From a checkpoint of a small transformer trained on Wikipedia.
Size: MLP 1536 GELU, vocabulary 4096.
Architecture: learned positions, no biases in attention or MLP, tied embeddings, capped logits.
Training: a variant of Adam for these matrices, 508M tokens.
MLP neurons of a small language model. Each row is named by its layer, matrix (up: input weights) and neuron, and shows model dimensions 128-255. Each number is 500 + 25 x the weight over its row's rms, rounded and kept within 0 to 999. Numbers have three digits each.
After each neuron's rows, "fires after" lists the tokens most often just before its 100 highest values on Wikipedia text that the model never trained on.

L7.up503:490531474477490481541512516481511484502512491472486515536467504488486475474489460509505543436489501552516529459484520473512518461523495534524471470495526517485516500516509498495515494510525495467488496482502542513520526501495481479501479512483479511543519522467492466475498456511499448508582498471539500504513490507501533475514486478493494507476480510502518518504484542494491525464542
fires after: " the", "-", " c", " b", "\n"

L6.up1110:480488509468552485489475466499461544472506500539535505497505512506471461471481439514500543487470526508536506480512510501464520477527496486465482540495509477483506466493532494518497489496515478527472480544484484477484501483522497511530479525450443484511490519472494464484508511474464474510491534518475519487505509496493486515501514474475547500485533467521491504522500504525504469477454
fires after: " the", "|", "-", " he", " from"

L4.up283:495456455475478501507487503505552488525544509444495486515494507523493473479483542529540531526499470502527457507470488476465504480475538493544478518484493515448496492466517500528515477524529495540514495498497510462520508492529529533518458523432486493516529485515476519516534480516475514515471525461542493499499518494487519506489499485518464520439499535487515505539486498514482491502495
fires after: "c", " c", " C", " enc", " to"

L4.up490:496473404494534529480474487505524504460508485496493511479506562514550465532445510533538541475481458537514492501519490461535506502489497519487493507488459508501500518490520497510476502506514462540519479511510511511540502522563489510534502472494499522519538441516489471473491451550533483545491470495554499472495490498512517479479517486546496481469430460519485476500483508522451489488483
fires after: " c", " in", " C", "C", " un"

L7.up741:496493502448460507507503453506464475468491548483524518486533514466506498496499515486484517512502479504528497494505530481419545478467522513500496481506430477518495514505523550521544526447519495519493463522493530537508490517466523427533550508526507464512542481511527533517469498461494508470507468530512499497515482524462508481523497445503509471519528481533532518497483478477514485488504
fires after: "\n", ".", " Mc"

L6.up1471:483485475528538493508448494551501468505501530510494486528503528479508459511467537489496471448499486507517529500485540523497477486436491499535523526494500446539521452491501490511479485463531522509544514469452540526508549474498455554539505523470492480473553470468518527483524535520466530453462479495514503490526479487517531545503501486502482505487504517476492519510443476528486472512471
fires after: " |", " in", ");", " G", " S", " s"

L4.up748:487452516483524502517452484529479467501499538529489461508463490469474455536490514496529478492498461484552517484504502480505532485466498499463491514527451489516526524515529503507514495466518479507523533529490530491537498482495474476512478480487492486502514493493480504495533492470504456482546477454497485520522500498499511535523502480460533507502505505512495492517522459463546486495509
fires after: " S", " P", " G", " L", " R", " (C"

L4.up1488:467462481484496492474473484473490486460485529471525476467517514499506521450490511507509516486472453565523457464516507508466514499487463479519477481506459446493463519544518487495480459498532524521526500521495516467464520514483484521522477487473469518489505521434496472501486480489481469481518478503529459471533492473486514461458498535494498531509513484484521496532494507507491496537481
fires after: " the", " main", "|"

L4.up205:538493501494487526548503481479514513484489526465491480568505534499506508505471486546533530492433496521522553511480437538535490520462480491501509514465478467461540490498524465452462457510523468507511502560530541512518487480471512505493451493489459506553495497533532450490489509519508529520527470509494498472508550483505506517481506538465489497451531458481496515551492513493517433506514
fires after: " the", " in", " Women's", " m", " both", "en's"

L6.up248:508501499446506464499528456495517512480494507494522499536486474544504500483505510518486465533434478523482521451469452512532488494490475492441499504489478467468517500548518496493453490483501518545521495490466531474527545501501490477503460497496496473523533506503535471492529504502500478471537464553522509510480478463531500506467477454461500485513463489490522496503464519487490496515526
fires after: " m", " h", " s", " the", " w", " M"

L4.up473:487517533480521505502564482466478472478513494482483502556497478469538512464513482493483482471515485504512466482490496519544523473521523503505497519495529510497520504546511507516490444495503540470460467517519516483527481516535512499481534513489474524527467507541509410482503502491510508499520464475519517492470481476489503490472515490477515505505472514508551515520460481499500533523504
fires after: " the", " The", "===", "==", "The", "\n"

L6.up113:474485452515481527481517448519523498512524528553518512486508526510591482508490487492513501519526490536505492468446477478497541482470505495529426561499480492475520498472497475511502499493526456515502495485456522495552488478522459555483551480473478476561500493520502529462507454493500493503499510512513499482483505457497539558523498498532459542450477498520471507498536521498471499476506
fires after: " G", " Los", " C", "os", " R", " c"

L7.up493:497515505439498486493455496512490502531499481475513476492538516499507501523508456516501491536496462524509510463487516493502491501512477486533491515530498494500500541497531476498542500485495510527520465538521499476475473519531495491503504522514488476496461507473509474460522498481537449492480487477531502512481520491453541496511486482525501489473522468507519526545456525513477473480471
fires after: "|", "-", " Party", "\n", " Total"

L6.up214:476493527495491512498526524500510495478546492507520479542526497491510514465437493459534511502508495542496528496557505509535514513469518517516462511500439540490531502514508514509548512529547519484471506482492505492528497516528527526474513485511511464512525488479498448512436493461499470493488481475525489503519510509478537482507493482472521539486510478495462514510497519482466496471488
fires after: " ", " re", " D", "\n", "-", " s"

L7.up867:559448531484556461498511474477502520473509512466518514457523506513539478541491496468509505476524478501560513493528520496514463483476505504509516497493448500461489536503504535465530509466492515523507493521536505524494503531500465503513524478490475448495561495482522467492484438511520524483544485488481507465500471535489502495512488451534526479495492485509540539519490492441500453549508
fires after: "\n", "A", " un", "As"

L6.up581:498481516490551465473487508480490527513515482517504535521486506505506530505490474534454543531479493524494516484553492512510504481510461476520496525518500482501503568522522518516502503461544522496516475500484505501514507525526514494544453529530517488530476499524517527526470508540484518484518453508491490515503510499519508560438496503480548545514440482522503499494471472533523493507570
fires after: " h", "\n", " H", " st", " l", " w"

L6.up211:503485496474515500511510437488480512484526454557473475504508523477519526503457494500491532537468473521545522492528492512500497498471458511498494480504510512516442517542516480485534508467502511482457471515539532482488497519545458484528507466472505494550529481491491488484489472536489473487515515454528486485502495539515490457479497457540540518474486495498534547495456521476485467482533
fires after: "|", "-", "F", " B", "/", " b"